{"num_attention_heads": 2, "num_key_value_heads": 2, "intermediate_size": 512, "hidden_act": "geglu", "rope_theta": 10000.0, "rope_fraction": 1.0, "init": "normal", "init_std_qkv": 0.0538, "init_out_by_depth": true, "optimizer": "muon_variant", "warmup_steps": 200, "final_lr_fraction": 0.0, "batch_tokens": [32768, 65536, 131072], "doc_mask": true, "train_tokens": 364700000}
MLP neurons of a small language model. Each row is named by its layer, matrix (gate and up: input weights; down: output weights) and neuron, and shows model dimensions 192-255. Each number is 128 + 32 x the weight over its row's rms, rounded and kept within 0 to 255. A neuron's up and down rows have the sign that makes its largest values positive.
After each neuron's rows, "fires after" lists the tokens most often just before its 100 highest values on Wikipedia text that the model never trained on. A number after a token or word is its count.

L3.gate327 [117 118 128 111  85 125  65  67 152 104 135  87 144 168 166 142 132 139 124 146 131 188 101  77 113 149 129 126 102 107 163 121 135 113 102 104 108 137 168  94  91 155 113 119 167 138 126 137 126  67 127 101 118  66 188 149  96  75 126 119 177 120 132 133]
L3.up327 [ 84  93  99 130 157 158  77 101 165 122 104 153 111 111 210 127 131  94  88 147 105 136 159 106 134 121  96 115 121  99 127 142 124 136 164 180 179 182 166  35 101 195 183 118 123 178 108 131  99 122 136 140 130 166 174 173  93 175 134 126 137 100 123 123]
L3.down327 [140 177 183 110 125  84 110 125 174  75 138 130  87 163  88 146 158 126  85 129 129  99 137 138 113 162 129 102  66 132 132 118 131 120 140 114 167 158 159 144 140  54 119 152 157 120 142 101 133 113 130 150 150 114 166 166 127  20 118 147 109 108  91 151]
fires after: " A" 25, " mi" 19, " di" 11, " " 10, "A" 7, "-" 6

L3.gate226 [117  94 124  69 125 162  59 131 152  92 155 117 111  92 152 117 157 104  90 117  87 201  89 152 173 141 104 143 161 113  69  90 113 143 166 129 151  75 125 117  92 118 136 128 130 106 140  68 136 106 142 170  91 173  84 103 127 144 147  95 131 150 131  99]
L3.up226 [106  66 170 118 151 114 130 144  81 138 148 136 145 155 160 106  85 126 124 138 129  90 173 125 151 105 138 162 191 123  93  81 127 110 132  70 107 120 107 113 103 105  75  73 107 143 110 108 124  29 161 130 134 154  89 167 106 141  83 164 143 134 109 138]
L3.down226 [229 158  96 145 141 129 114  94 160  85  71 108 159  88  93 115 131 151 102 135 121 133  51 164  91 118 143 101 128 151 140 158 196  68  97 195 153 141 169 147 162 153  95 114  85 104 142 204  81 127 112 112 162 180 158 121  91 126 151 101 153 174 126 156]
fires after: " D" 12, "ch" 10, "D" 9, "mp" 8, " K" 8, "T" 7

L6.gate193 [167 183 172 128  91 114 102  95 198 112 122  68 147 119 131 157 128 131  54 144  99 100 125 137 174 116 104 111 112  91 125 122 125 108 148 130 143 127 125 127 131 121 127 137 123  71 134 149  61 100  70  89  89 121 113 131 162 109 165 100  87  80 200 119]
L6.up193 [190 151 188  74 140 136 119 136 175  84 145 118 192 137 100 105  73 140  75 106 109 120 139 134 170 111 108  87  85 148 125 109 126  79 113 132 155  91 117 171 125 168 138 118  95 113 138 146  68 157  76 126 128 162 158 127 144 146 181 141 116 145 141 120]
L6.down193 [141  53 119  72 130 133 133 137  68 101 152 153  86 169 113 133 164 163 156  54 109 185  87 135 108  86 138 112 140  81 106  90 123 102 126 121 106  80 114 134 124 128  86 120  94 189 108 125 166 169 137 121 185 142 153 137 213 181 181 178 170 133  40 170]
fires after: " |" 31, "," 13, "-" 6, " by" 5, " and" 4

L6.gate131 [ 97 125 160 104 155  94  81 162 113 159 130 133 170 138 167 194 118 114 144 157 109 119 130 127 148  61 116 105 138 124 104 169  99  72 134 127 127 152 177 154 143 135 102 172 124 140 100 136 167  79 159 142 136 114  78 135 146 146 210 123 170 127 156 135]
L6.up131 [ 87  85  79 136  76 131 140 141  94 149  62 126 143 149 102 160  96 148 188 118 112 156 104 143  85 122 163 172 120 145 130  81 135  96 132 115 131 183 150 114 133 103  86 148 125 137  97 132 176 107 148  89  81 101 103 152  83  97 130 133 174 128  93 130]
L6.down131 [164  92  96 108 131 123 133 176 162 135 175 138 127 182 106  95 190 108 158 103 141 155 128 112 151 112  81 100 125 165 149 161 160 134 140 116 124  99 151 130 114 105 185 147 145 134  93  94 137 151 103 126 117 141 158 125  70 139 174 128  50 117 156 110]
fires after: " p" 60, "C" 8, " h" 4, " |" 4

L3.gate471 [160 182 166  34 120 105 134  94 177 109 147 107 106  87 175 124 116  70  67 156 157 137 134 145 150 129 115 115 158 148 128  95 138  84 125 156 103 169 119  82 181 105 111  86  97  98 134 151 142 138 167 144  96 102 135 113 134  49 126 117  70  90 118 107]
L3.up471 [123  81 141 131  92 129 172 109  80 118 138 160 119  87  89  86 117 158  56 144 159 168 190 107 130 187 126 118  88 126  98 163 150 107  84  58 116 120 128 169 117  90  90 124 137  84  95 121 136 148 112 146 134 112 143 111  99 153 138 148 120 143 182  66]
L3.down471 [125 211 119 127 145 154 125 138 132 121 147 125 130 201 147 149 145 107 142 128  93  89  84 155 169  89  78 132 161 124 193 131 161 127 160 177 156 139 151 117 131 149 179 141 105 184 188 148 123 139 129  82 136  95 138 140 130  83 143 164 139 121  93 197]
fires after: " |" 38, "-" 15, ";" 6, "|" 5

L11.gate345 [ 39 109 141 111 135 162 134 136 139 118 156  90 132 146 134 170 181 142 120 153 109 116 104 163  94 192 120  93 121 136  77  96 208 159 163 114 147  91 143 227 107 174 150 183 133 135 188 133 152 144 134 154  81 123 222 153 152 130 113  90 124 144 161 128]
L11.up345 [ 66 133 133 100 135 136  98 164  78 130  93 173 118 126 124 137 163 120 163 155 115 132 110 106  91 122  89  74 123 119 113 122 139 117 173  98 102 119 168 137 111 136 132 122 135 126 141  71 145 113 119 193 111 132 163 125 146 124 130 104 145 200 114 134]
L11.down345 [131 139 107 143  97  84 110 102 109 173 173 141 171 198 135 132 160 149 172  94 118 120 118 120 151 129 152 148 101 184 178 143 188 173  90 115 144 133 135 165  97 133 105 115 127 125 119 125 117 195  48 145 120 128 147 163 167 130 221 149 113 138 134  72]
fires after: " |" 29, "," 25, " as" 4

L6.gate166 [160  87 103  94 141 163 179 150 118 113 133 111  66 200 132 128 156  95 162 171 170  77 117 116 160 138  72 135 153 156 124  91 135 150 206  76 129 115 107 153 150  92 140 136 135 173 140 102 117 103 117 128 137 142 130 180 150 129  72 118 164 190 118 152]
L6.up166 [129 138 121 143 143  76 148 127 132 177 160  90 154 130 140 139  81 183 148 145 199 108 105 149 138  51 101 161 104 131 104 181 164 140 133 161 120 119 134  68  97 116 129  93 127 146 112  99 169 205 130 122 111 132 111 114 110 149 122  75 145 126  62 105]
L6.down166 [ 89 138 100 134 103 124 172 154 112 124 155 149 156  73 109 101 130 163 171 102 115  98  96 153 121 123 124  66 151 183  99  37 142 171 126 185 146 135  94 125 165 136 123 149 117  64 130 145 108 144 196  90 130  95 156  98 134  66 129 113 100 149 109 115]
fires after: "\n" 85

L6.gate286 [133 109 149 114  98 123 133 123 111  81 146 127  97 162 103 154  78 121 160 144 141 114 126 127 146 122 129 186  83 108 164 163 121 150 103 137 126 144 162 106 141 182 152 188 131  88 167 141 166 127 131  62 217  89 180 168 159 136 114 163 143 150  64 116]
L6.up286 [115  58 169 132  96 128  79 137 122 129 118 164 136  40 164 105 132 127 127  97 131 146  64 192  98 117 134 130 134 136 183 143 107 144 122 118 132  98 102 175 135 107 127 153 157  85 169 159 167  67 132 129 129 140 112 129  99 152 187 177 117 141  76  63]
L6.down286 [182 130 139 115 147 130 136 121 135 139 124 169 169 139 116 115 195 152 152  78 129 178 153 124 111 138 151  46 159 135 140 172 153 144 133 136 101 188 114 172 152 139 142 143 136 167  62  86 119 137  41 154  84 114 120  93 150  79 139 112 107  89 137 153]
fires after: "s" 30, " " 11, "ic" 9, "ro" 8, " Sh" 7, "n" 7

L4.gate215 [144 111 111  71 139 176 166 126 146 157 101 102 171 162 137 151 144  69  98 159 102 108 105  71  75 127 186 174 140 144 125 135 113 143 148  72 131 136 142 154 126 111 167 104 173 112  63 119 185  89 152 134 149 162 124 167 126 122 101 115  73 100  87 129]
L4.up215 [166 124 141 121  94 116 130 120 157 160  93 181 107 120  82 116 131 147  92 160 186 163 108 151 149 131 143 141  76 160 150 113 130 110 176 149  91 137 189 161 165  99 123 192 138  89 114 181 103 163  82 113  85 166 115 115 113 168 125 118 126 182 158 114]
L4.down215 [ 86 133 110  93 218  93 139 139  53 143 155  92 110 122 139 118 128  69 164 138  75 148 178  73 130 133 129 164 133 119  72 154 134 116 121 173 123 122 141  62 157 184 146 116 144 160 124 124 122 169 148 120 161 161 126 192 152 200 144 108  87 134  98 129]
fires after: " (19" 32, "20" 32, " 19" 11, "s" 7, "z" 4, " (18" 4

L2.gate131 [168 175 131 102 121 135 110  95 161  94 141 117  94 121 110  97 123 159 149 123 195 183 134  48 102 116 142 128 151 148 118 152 170 158 123 143 124  67  65  59 126  86 121  87 151 116  93 124 203 140 193 107  90 119 133 160 134 156 131 179 132 164 151  86]
L2.up131 [125 155 153 125 136 153 143 138  80  93 109 113 108 157 102  51  70 194  97 135 116 118 141 152  90 152 169 108  91 143 156 102 130 144 126 116 125 119  95 171 146 111  79 162 128 108 169 118 124 168 113 154 127 121 150 146 135 161 155 103  73 180 134 236]
L2.down131 [123 100 123 123 132  78 129 122 162 177 108 126 178 110 147 151 147 154 124 158 112  95 174 139 132  66 154  86 124 112 129 106 132 152 130 131 165 114 111 149  66 134 125 121 120 132 115  58 117 145 120 115 120 103  97  88 153  80  78 156 162 122 140 106]
fires after: "." 23, " la" 15, "\n" 13, "′" 7, "la" 7, " (" 6

L6.gate363 [134 145 145 232 155 137 127 143 129 156  85 139 108  75 147  20 137 107  80 149 226 139 119 157 118 148 133 104 182 150 123 151 105  85 123 138 192 158 138 156 155 156 118 121 102  92 117 137 131 140 108  83 108 112 161 112 130 132 139 126  93 160 163 124]
L6.up363 [159  75 124 144 101 130  92 158 156 108 122 165 126 120 117  68 116 116 157 131 152 132 181 111 104  95 133 114 120 117 136  87 112 147 127 207 122 146  91 199 139 119 158 137 138 114  75 132 156 141 171  81 158 138 134  97 168 126 108 141 118 179  64  92]
L6.down363 [118 124 120 101 181  71 124 115 126 166 140  96 129 101  90 159 112 191 161 140 144 114 134 125  85 135 119 130 130 186 121 162 141 195  95 156 104 128 107 114 129  75 109 126 142 136 156 147 158 100 107 147  76 114 116 119 147  94 130 123 152 119 133 166]
fires after: " No" 19, " 1" 13, " 3" 12, " h" 8, "ic" 7, " 2" 4

L3.gate122 [101 138 139 203 157  95  94 175 149 134 156  93 124 131 101  45 137 157 164 125 199  96 125 119 133 158 108 148 160 136  83 119  74 128 139 123  98 146 120 119 133 121 143 127 117 144 132  88 123 114  82 123 128 106  82 170 139 128  91 129 128 101 116  85]
L3.up122 [135 148 100 143 124  72 127 132 178 154  80 133 162 184 122  90 161  97  99 163 197  76 133 153 122  46 149 205 117  65 148 169 154 132 115  70  91 111  97 163 143 124 111 140 121 165  89 155 133 146 157 122 179 110 100 114  90 100  59 175 111 196  90 134]
L3.down122 [143 129 110 163 139 140  91 119  90 103 116 142 130 161 115 125 126 116  82 117  89 135 113 180  84 142 107  71 128 162 125 117 147 198 119 163 163  91 124 101 185 142 108 120 154  78 119 143 125 108 110 120 157 155 177 101  92 129 148  49 203  47 178 130]
fires after: "li" 11, "d" 11, "y" 11, " D" 8, "M" 6, "D" 6

L3.gate120 [148 161 106 132 174 145 130  93 183 134 134 110 160  87 115 122 179 178 162  78  63 189 152 134 105  74 142  62 115 118  92 143 122 156 133 165 169 151 154 142  90 129 135 135 130 141 114  90 108 153 131 111  63 143 167 115 152 100 124 132 158 194 160 148]
L3.up120 [ 90  95 109 188 115 136 200 148 115 146  79 153 157 182 163 208 198 146 155  88 105  99 157 193 104 105 136 126 101 151 155 114 152 129 170 144 116 189 128 173 133  96 174 118 114 114 136  80 113 121 145 176 136  98  52 128 130 113 119 135 157 134 152 163]
L3.down120 [140 190 141 140  76 108 172  75 190 121 182 109 120 101  84  99  99  96 141 107  93 117 107  88 115 133 154 108 127  97  84 180  66 104 126 119 158 128 120  91 137 166 124 180 144 154  61 162 122 155 110  84 196 194 156 127 160 127 141 163 132 146  51 116]
fires after: " (" 21, " " 14, " $" 10, " E" 7, " de" 7, "re" 6

L6.gate14 [ 80  69 133 126 103 136 161 176 132 124 105 135 103  94 116 168 162 192 157 119 101 145 146 164 111  96 135 106 104 113 142  91 167 102 107 140 193 147 162 107  95 134  90 155 111  65 180 153 115 147  86 146 101 114 141 135  77 115 151 117 108  92 154  76]
L6.up14 [218 112  87 155 128  98 102 134 157 141 130 189 183 104 112 134 157 154 166 154 153 186 128 154 161 112  84 164 124 168  98 111 110  85 175 108 172 166 113 132 130 121 138 154 149 152 151 117 126 105 167 167 117 118 178 126 142 150 105  93 180 169 160  86]
L6.down14 [ 46  96  99 161 116 154 130 114  48  84 150  73 114 140 144 114 110 172 109 125 164  74 131 127 117 147 138 159 119 100 148 114 144 169  94 130 130 127 192  80 115 127  93 129  95 128 160 158 129 125  68 112 113 134  78 148 130 126 141 144 152 105 119 106]
fires after: "," 29, " h" 9, "o" 6, " Sh" 6, "w" 5

L4.gate375 [138 157 145 129 130 120 196 162  57 104  58 112 118 129 122 139 148 137 162 157 139  42 151  79  43  71 169 177 143 144 102 156 127 160 150 108 183 184 116 109  89 165 115 149  72  82 151 105 128 141  88  85 200 125  84  81 124 117 113 104 120 161 154 133]
L4.up375 [140  82 143 160 171  85  76 141 122  85  65 103 173 118 124  93 109 147 176 187 169 144 133 172 114  79  13 157 130 177 164 131  64 125 120 203 169 115  73 127 124 169 111 104 111 119 135 149 184 156 146 106 137 168  55  70  71 116 146 130 125 147  76 123]
L4.down375 [115 106 101  53 188 111 190  46 115 176 122 128 121  83 123 137  51 148 156 135  88 113 111 134 101 160 100 146 130 104 160 132  79 167 110 172 148 108 164 117 156 109 140 134 135 125 138 119 139 105 173  98 126 146 153 118 131 104 137 148  59 149  98 152]
fires after: "\n" 100

L6.gate443 [ 81 181 190 145  96 107 134 116  95  64  72 144 142  96 127  63 104 174 149 135 105 117  97 105 143 130 106 131 145 118 194 177 175 172 128 136  58 130  92  67 152 145 138 117 144 113 138 150 112 130 140  84 144 157 131 109 154 144 150 136 133 111 159 163]
L6.up443 [ 87 149 183 109 106 132 108  98 109 174  93 145 116 204 153 142 151 175 116 103 171 138 141 189 100 160 164 145  67 115 140  83 144 108 143 182 141 123 122 109 134 118 152  83 135 203 132 130 113  91 218  97 151  78 150 103  78  99 138  78 103 123 118 154]
L6.down443 [169 156 169 144  77 112 125  59 133  58 113  92 118  99 103 145 155  87  80 100  42 100 120  22 138 143 135 144 153 174 132 136 121  82 124 134  69 158 177  69 115  84  99 141 100 108 132 130 115 145 100 147 172 198  87 127 182 124 151 147 122  79 153 149]
fires after: " " 38, "-" 17, " (" 6, "c" 5, "." 4, "\n" 4

L6.gate259 [202 168 151 187 120 119 125  99 157 112 120 122 101 148  83 104 132 147 206 131 130 153 136 113 104 195 134 145 147 172 124 122  96 147 149 113 187 161 117 177 121 108  97  84 150 167 138 137 159 157 117 158 115 141 114 128 151  95 181 134 135 173 170 124]
L6.up259 [154 104  84 115 153 123 174 185 193  84  98 142 141 113 101 102 114 164  96  78  85 184 132 133 137 171 167  98 161 113 127 111 142 202  62 151 103 129 163 169  93 171 150 144 141 133 183 130 110 131 139 136  91  88 167  62 118 170 129  98 172 193 175 162]
L6.down259 [119  86 140 125 157  71 146  88 136 144  95 118 134 154 100 119 131 133 159 133 133 101 177  65 105 125 140 121 209  80 215  48 141 145  89 147 109 170 135 138 152 159 150  82 148 162 101  75 135 166 144 113 119  80 224  93 124 201 120 131 208 150 150 167]
fires after: " (" 51, "\n" 14

L3.gate148 [116 113  99 109 107 199  90  83 128  98 150 109 153 115 164 113 168  82 137 161 193  88 105 128 168 149 138 139  82 142 152 136 142 109 130 122 105 170 124 150 164 140 161 127 147 108 146 148 122  99 158 106 147 176 170 179  72 184 145 114  76 146 128 125]
L3.up148 [101  77 110  99  71 139 123 128  65  77 129  99 104  85  70  67 148  52 114  81 106 131  75 163 144 147 109 120 100 178 122 140 138 167 133 149 130 133 149 123 138 150  72 135 160  93 128  70 150 128  90 181 143 141 100  70 121 133 115 158 117  57 116 174]
L3.down148 [129 178 155  71 117 120 126 126 114 141 107 109 178  96 121 133 124 117 103 149 144 146 174  61 110  94  90 148 150 124 123 132 147  62 140 118 124 152 137  84 127 119 189 149 117 137 121 177 111 182 144  49 112 143 158 148 157 245 143 121 117 144 119 155]
fires after: " 19" 62, " (19" 13, " C" 7, " O" 4

L2.gate471 [136 144 157 119 103  81 121 161 119 122 148 135  64 153 144 210  78 168 138 135 171 127 169 103 139 168 122 115 122 203  98 173 102 127 119 114 102 144  18 151 151  79 152 129 132 138 124 110  62 134 126 127 160 154 119 105 131 175 145 183  41 211 116 171]
L2.up471 [155 159 144 123 108 158 158 177  66 151 137 132  83 121 123 166  80 156 129 116 132  85 108  97 188  72 104 114 111 126 156 202  88 126 118 162 100 160 113 125 102 139 144 135 114 119 109  86 164 149  97 139  84  90 138 140 123 166  95 163  62 127 143 160]
L2.down471 [117 117  92 122 149 152 143 132  74 144 137 112 157 144 137  83 163  83 174 137 116 121 201 144  60 146 137  48 114 160 126 112 198 121 123 115 222 108 128 165 102 162 154 125 123 156  66  98 125 123 180 143 164 142 150 107 129  58  71 176 158 155 161  83]
fires after: "'" 62, " as" 33

L2.gate252 [183 116 123  80 162 105  87 119 138 128  66  80 125 154 128  77 207 141  68 137 139 174  96  92  94 170  75  86 128  77 149 171 113 152 115  99 103 190 164 134 146 115 115 152 112 141 145 127 103 200 124 117  46 113 132 143 102 120 200  98 111 145  86 140]
L2.up252 [163 119 154  91 142 117 130 132 109 144  93  72  78 124  96 120 152 134  87 140 131 144 153 159  85 220 118  77 189 123 116 146 115 152 170 111  83 139 131 165 135 134 116 153 130 113 146  75  77 112 173 105 122 122 100 142 124 113  76 150 121 148 130 156]
L2.down252 [125 112  95 183  95 143 106  64 104 136  60 158 129 177 114 158 106 181 132 127  98 148 149 106 139 101 113  67 154 127 171 146 180 163  46 120  93 132 120 101 137 181 159 122 106 154 140 109 123 175  96 173 123  81  80 134  93  73 174 125 113 182 161 122]
fires after: " " 32, " $" 19

L9.gate8 [119 123  83 134 178 131 168 134 145 157 108 107  66 140 165  88 111 143 135 180 129 139 118 159 103 143  93 141 135  91  97 164 147 126 102 124  92 124 145 131 145 148 162 137 141 130  87 152 167 121  68 118 115 146  93 143 149 134 126 101 124 158 105 181]
L9.up8 [121 175 126  71 123 145 155 198 100 162 125 111 142  55 115 170 138 141 202 145 139 175 158  94 148 159 130 118  97 112 126 124 160 134  80 146  85 148 139 116 124 125 186 136 124 117  85 144 180 125 118 193  74 113 121 128 106 150 104 138 139 108  91 161]
L9.down8 [148 109 117 137 122 111  96  95 121 174 180 154  96 152 122 164  95 122 128  58 116  94 111 126 170 152 121 127 129 159 101 156 126  94 115 113 145  90 127 134 143 122 120  81 114 122  95 132 112  84 117 131 155 150  94 117 162 117 131 180 190 136 107 100]
fires after: " |" 34, "|" 14, "," 8, ":" 7, " Division" 6

L3.gate166 [ 93 149 156 117 113 136 133 154 146 135 106 137 186 128  93 152 159 122 124 106 144  89 151 144 140 188 116 119 146 137 154 205 126 204 137  94  96  94 178 110 123 120 105 165 133 107 174 112  93 174 125 169 101 114  63  67 136 142 129 133 128 124 118 128]
L3.up166 [141 102 212 167 129 129  86 126 112 104 154 141 124 122 185 131 128  94 166  93 133  64 122 142 108 168 141 112 103 168 146 134 148 110 170 126 147 158 124 166 157 130  76 127 181 156 148 103  67 110 132 101 146 148  94 150 152  88  93 105 156 200  87 114]
L3.down166 [199 118 167  44 136 120 183 206 131 118 107 122 255 133 120 103 166 150 148 147 136 178 194 118 114 155 143 182 134 139 129 144 114 125 189 123  34  81 164 108 124 131  90 133 130 129 118  50 122 104 121 107 113 145  79 107 179 121 146 177 142  90 125 151]
fires after: "gre" 18, " " 14, "ro" 13, "th" 11, "o" 10, "od" 6

L9.gate448 [180 164 133  82  89 150 164 105 163  99 118 132 131 112 117 132 151 130 149 140 154 128 129 135 174 201 134 118 121 120  96 153  88  91  80 124 141 127 100 139 157 103 152 163  98 182 114 119 106 124 107 101  71 144 145 120  70 131 104 133 154  95 138 135]
L9.up448 [ 82 124  89  85 118 123 172 117 166 124  77  93 115 154 162  85 155 137 132 136 104 170 134 139 153 121 130 169 109 128 149 101 178  86 107 167  90  92 132  95  94 163 110  91  88 108 161 160 128 108 119 158 164 140 181 179 142 130  88 143 152 129 160 139]
L9.down448 [202 130 146 118 131 151  94 133  94  43 144 158 121 110 150 106 135 103 103  84  98 116  68 104 175  82 176 142 142 114 163 132  70 102 113 108 171 177 122 136 158  94  78 189  99 159 100 138 138 102 136 112 116 128 140 118 132 114 119 147  97 149 168 135]
fires after: "\n" 30, "." 21, "==" 17, " ==" 10, " (" 5, "," 4

L4.gate115 [124 127  97  86  63  67 112 161 134  96 146 130 118  40 108 157 133  56 138 168 163 122 144 131 127 213 131  91 103 130 174 189  67 141 110 157 127 115  93 157  90 145 128  93 129 157 165 161  68 176  88  88  79 101 160 120 153 148  98  73 131  77 151  93]
L4.up115 [149 148 106 137 141 124  57 133  96 123  90 138 142 134 106  90 115 195 174 197  84 140 178 176 101 141 141 168 171 116 159 130 116 167 103 150  74  90 129  95 126 172 161  87 104 134 126 132 130 159  96 102 110 125 135 136 130 141 133 129 168  86 124 129]
L4.down115 [142 121 146 131 198 140 109 135 150 149 147 122 102 137 123 165 105  92 137 103 152 134  37 134 110  60 154 115  95 140 115 108 224 123 190 114 134 145 124 157 168  80  89 157 102 132 115  91 118  97 139 127 129 101 108 148 105  77 141 139 136 158  98 184]
fires after: "T" 26, " (" 14, ":" 8, " |" 7, "," 5, "o" 4

L3.gate163 [114 158 146 108 126 142 122 132 112 144  86 135 128  86 147 138 112 118 103 157 103 173 166 133 119 128 142 165  79 201  90  64 125 117  88 174 122 129 135 165 156 192 115 125 114 107  96  92 113  96 152 124 147  91 153 145 117  96 112 127 155 138 150 130]
L3.up163 [141 177 131 126 187 120 112 113 135 118  85 107 199  76 111 178 141 162 197 142 127  91  87  93  92 171 124 160 170 154 147 192 106 129 106 162 192  92  94 162  98 105 156  92 125  95 128 111 153 158 142 121 100 108 143 158 211 144 109 116 165 167 122 140]
L3.down163 [ 47  88 114 119  89 156 130 103 111 177 121 121 117 122 160 130 129 118 137  84 129 185 166 131 122  75 124  50 100 164  80  93 153  84 108 140 140 136 169 140 153 118 120 189 157 124  95 106 164  56 151 126 153 151 149  84 108 121 117  99 136 134 137 113]
fires after: " a" 38, "o" 16, " A" 9, "z" 8, "A" 7

L2.gate490 [ 98 146 102 119 119 149  99 109  86  74 104 101 147 147 129  92 139 116  83 118  67 130 100 152  71 113 161 170 100 143  99  65 111 117 194 149 146 111  95 108 145 122 126 100 120 102 113 107 169  88 131  77 178 160  94 133 146  87 103 122 121 114 105 187]
L2.up490 [136 205 116 174 125 105 105 103 103  86  84 121 139 133 103 141 187 139 162  65 143 127 135 149 142 172 157  88 154 157 144  80 171 136 121 158  75 102 160 147 158 156 183 111 137 144 148 101 143  89 128 191 131 156 157 202 143  96  97 162 126 101  87 138]
L2.down490 [ 94 107 127  94 111 170 127 151  95 117 126  82 160 111 221  82 164  79 158 125 162 186 152 105 109 100 114 148 147 161 154 133 129  96 155 152 116 134  73 140 127 108  58 108  67 121 123 139  90  52  82  66 112 136 126 108 181  69 175 117 108 139 102 131]
fires after: " a" 38, " G" 25, " fa" 15, " A" 9, "G" 4

L2.gate292 [142  60 170  92 140 139 127 200 118 154  77  84 111 100 128 125 141 136 100 131 123 110  84 121  98 171 142 125 135 109  77 134 154 108  85 159 132 115 121  82 102 110  89 139  92  50  51 122 168 168 155  55 115 152 147  94 132 115 149 172 154 183 142 153]
L2.up292 [158 155 114 120 110 210 116 139 183 154 191 154 111  90  68 178  68 144 114 214 123  61 111 118 136 105  82 140 171 168 134 148 174 119 128 171  76 119 117 143 102  84 141 136 109  56 133 115 159 131 102 155 143  92 119  94 133 137 124 201 106 174 109 149]
L2.down292 [110 100 133 191 156 146  83 159  83 109 119 118 169 105 112 109 168 130 159 132  97 145 146 132 164 105 118 117 155  92 156  93  87 132 107  99 138 145 137 136 181 157 154  83 173 151 133 101  68 154 140 138 135 149 150  68 180 102 164 112 122 163 177  71]
fires after: "re" 19, " as" 16, " per" 10, "b" 9, "t" 6

L3.gate109 [114  91 129 168 123 161 149  95  71 175 130 131 129 157 139 161 144 107 111 122  98 195 116 113 137 130 189  98 140 127 139 146 122 117  75 173 160  85 108 104 143 145 151 111  76  92 139 118 121 112 113 138 156 148 160 143 157 139 187 104  86 132  77 123]
L3.up109 [128 133 117 109 184 160  80  84  84 126  76 136 142 138 112 131  90 110  77 124 111 143 103 107 163 184 171 117 151 135 198 135 156 119  76 194 122 148  93 116 138  80 142  57 118 100 131 146 111 107 175 155 157 162 126 168 122 144 173 122  53 130 101 127]
L3.down109 [110 155 122 130 128 120 125 138 156  97  97  60 114 132  88 100  85 132 163 102 134  93 163 132  97 113 159 157 126 148  84 132 125 174 123  87 121 113 114 123 101 128  75 159 165 142  92  88 127 152 154 122 108  98 162 102 103 135 106 192 158 122 173  86]
fires after: "s" 32, " S" 17, "\n" 17, "S" 7

L3.gate317 [118 166 160 152  99 124  99 126 178  54 143  90 148 122 127 113 128 174 106 131 207 119 170 137 141 140 148 119 130 190 150 102 115 156 184 123 141 121  88 110 113 134 182 186 101 157 128 121  61 118 185 124 152 116 153 137 117  84 101  98 175  73 131 158]
L3.up317 [148 134 141 143 134 125 142 145 121  66 112 106 140 104 122 114 185 133  88 137 149 206 150  95 160  50 150 124 121 140 103 185 143 160 132 162 128 150 182  96 143 122 129 135 106 150 153  86 113 154 150 121 133 145 172 138  94  95 135 120 179  90  98 141]
L3.down317 [146 125 112 156  45 169  79 171 129 120 109 131 115 136 116 178 101 149 154 139 104 162 174 122  97  94 109  83  99 132 127 107 128 127 111 146 163 135 125 152 118  79  95 128 166 119  91 117 109 127 117 130 132 182 168 134  78 118 110 143  72 192 152 151]
fires after: " " 43, "it" 17, " Di" 6, " di" 5, "E" 5, "ite" 4

L4.gate301 [164 119 147 120 146 101 182 146 195  90 134 130 197  74 142 112 160 108 128 217 123 112 106 127 124 116 163  83  86 108 116  83 128 129 179 114 131 161 127 151 140  90 101 118 181 143 133 118 137 171  99 154 114 146 216 147 142 132 146  88 132 161 147  97]
L4.up301 [103 149 177 107  98 104 137 161 155 172 132  91 161  85 146 128  88 172 129  94 118 100 118 147 151 101 153 165  66 120 143 106 153  88 155 109 162 212 116 199 135 108 160 199 146  28 129  89 116 114 141 128  45 142 134 172 122  98  87 142 110 122 184 159]
L4.down301 [121 133  88 133 107 147 140 122 115 183 120 118 124 154 122 138 137 106 165 181  64 173  68 172 183 120 121  86 118 130 134 144 112 116 113 171  78 103 166 113 140 172  95  99  81 192 132 207 151 132 117  83 180  89  98 125 160 160 168 141 136 125 100 126]
fires after: " |" 24, "-" 17, "|" 8, ":" 4

L4.gate197 [106 167  87  98 162 132 119 143 123 120 100 156 103 125 136  71 139  91 112 111 123 178 146 119 115 111 116 125  92 168 102 189 124 105 120 139 122 149 145 135 132 137  92 108 172 156  91 152 173 148 119 123 113 126 153  95 151 144 132 125 129  93 128  49]
L4.up197 [132 153 111  95 164 151 141 179 143  93 163 130 142 113  78 107 136 146  74 145 146 141 110 146 106 113 104  89 136 206 127 107  83 150 137 114 106 138 101 153 111 114  73 171 154 127 116 119 105 152  63 125 144 163 149 125 126 147  95 100 136 139 153 144]
L4.down197 [143  95 126 127 108 114 147  85 147 166  74  99 139 108 129 197 166 127 164 181 139 150 154 129 114 165 114 153 138 114 107 143 126 141 157 165  96  60 103 131 108 161 182 128  61 149 169 159 113  59 141 182 141 119 134 131 131 120 107 143 114 121 117 159]
fires after: "." 27, " " 23, " (" 9, "," 6, " \"" 6, " and" 6

L3.gate252 [123  90 159 162 111 117 134  59 144 141 144 121  64  91 173 143 175 130  72 209 140 152 137 146 191 139 161 111 169 138 160 152 127 128  84 112  96 158  89 191 170 110 194 128 107  97 129 123 137 162  84 132 170 131 179 131 166 206 164 119 165  71 115  72]
L3.up252 [139  67 140 164  81 100  91  85 100 115 175 153  72  99 164  69 190 144 119 147 144 183 154 130 121 128 170 108 181  64 128 127 123 154 138 134  48 182  69 179 170 123 131 146 124 125 140 126 167 141 177 126 153  91 170 145 167 226 203 109 139  90 113 136]
L3.down252 [110 134  98  73 130 151 136 167 133 136  75 138 155 180  95 127  69  96 128  65 130  98 115 116  99  88 112 178  80 119 116  90 133 133 111 155 164  93 209  95  69 159 113 163 129 142 116 101 145  96 123 137  67 122 117 146  88  73 108 184  99 140 139 161]
fires after: " 4" 17, " 2" 14, " 1" 11, " 5" 11, "2" 10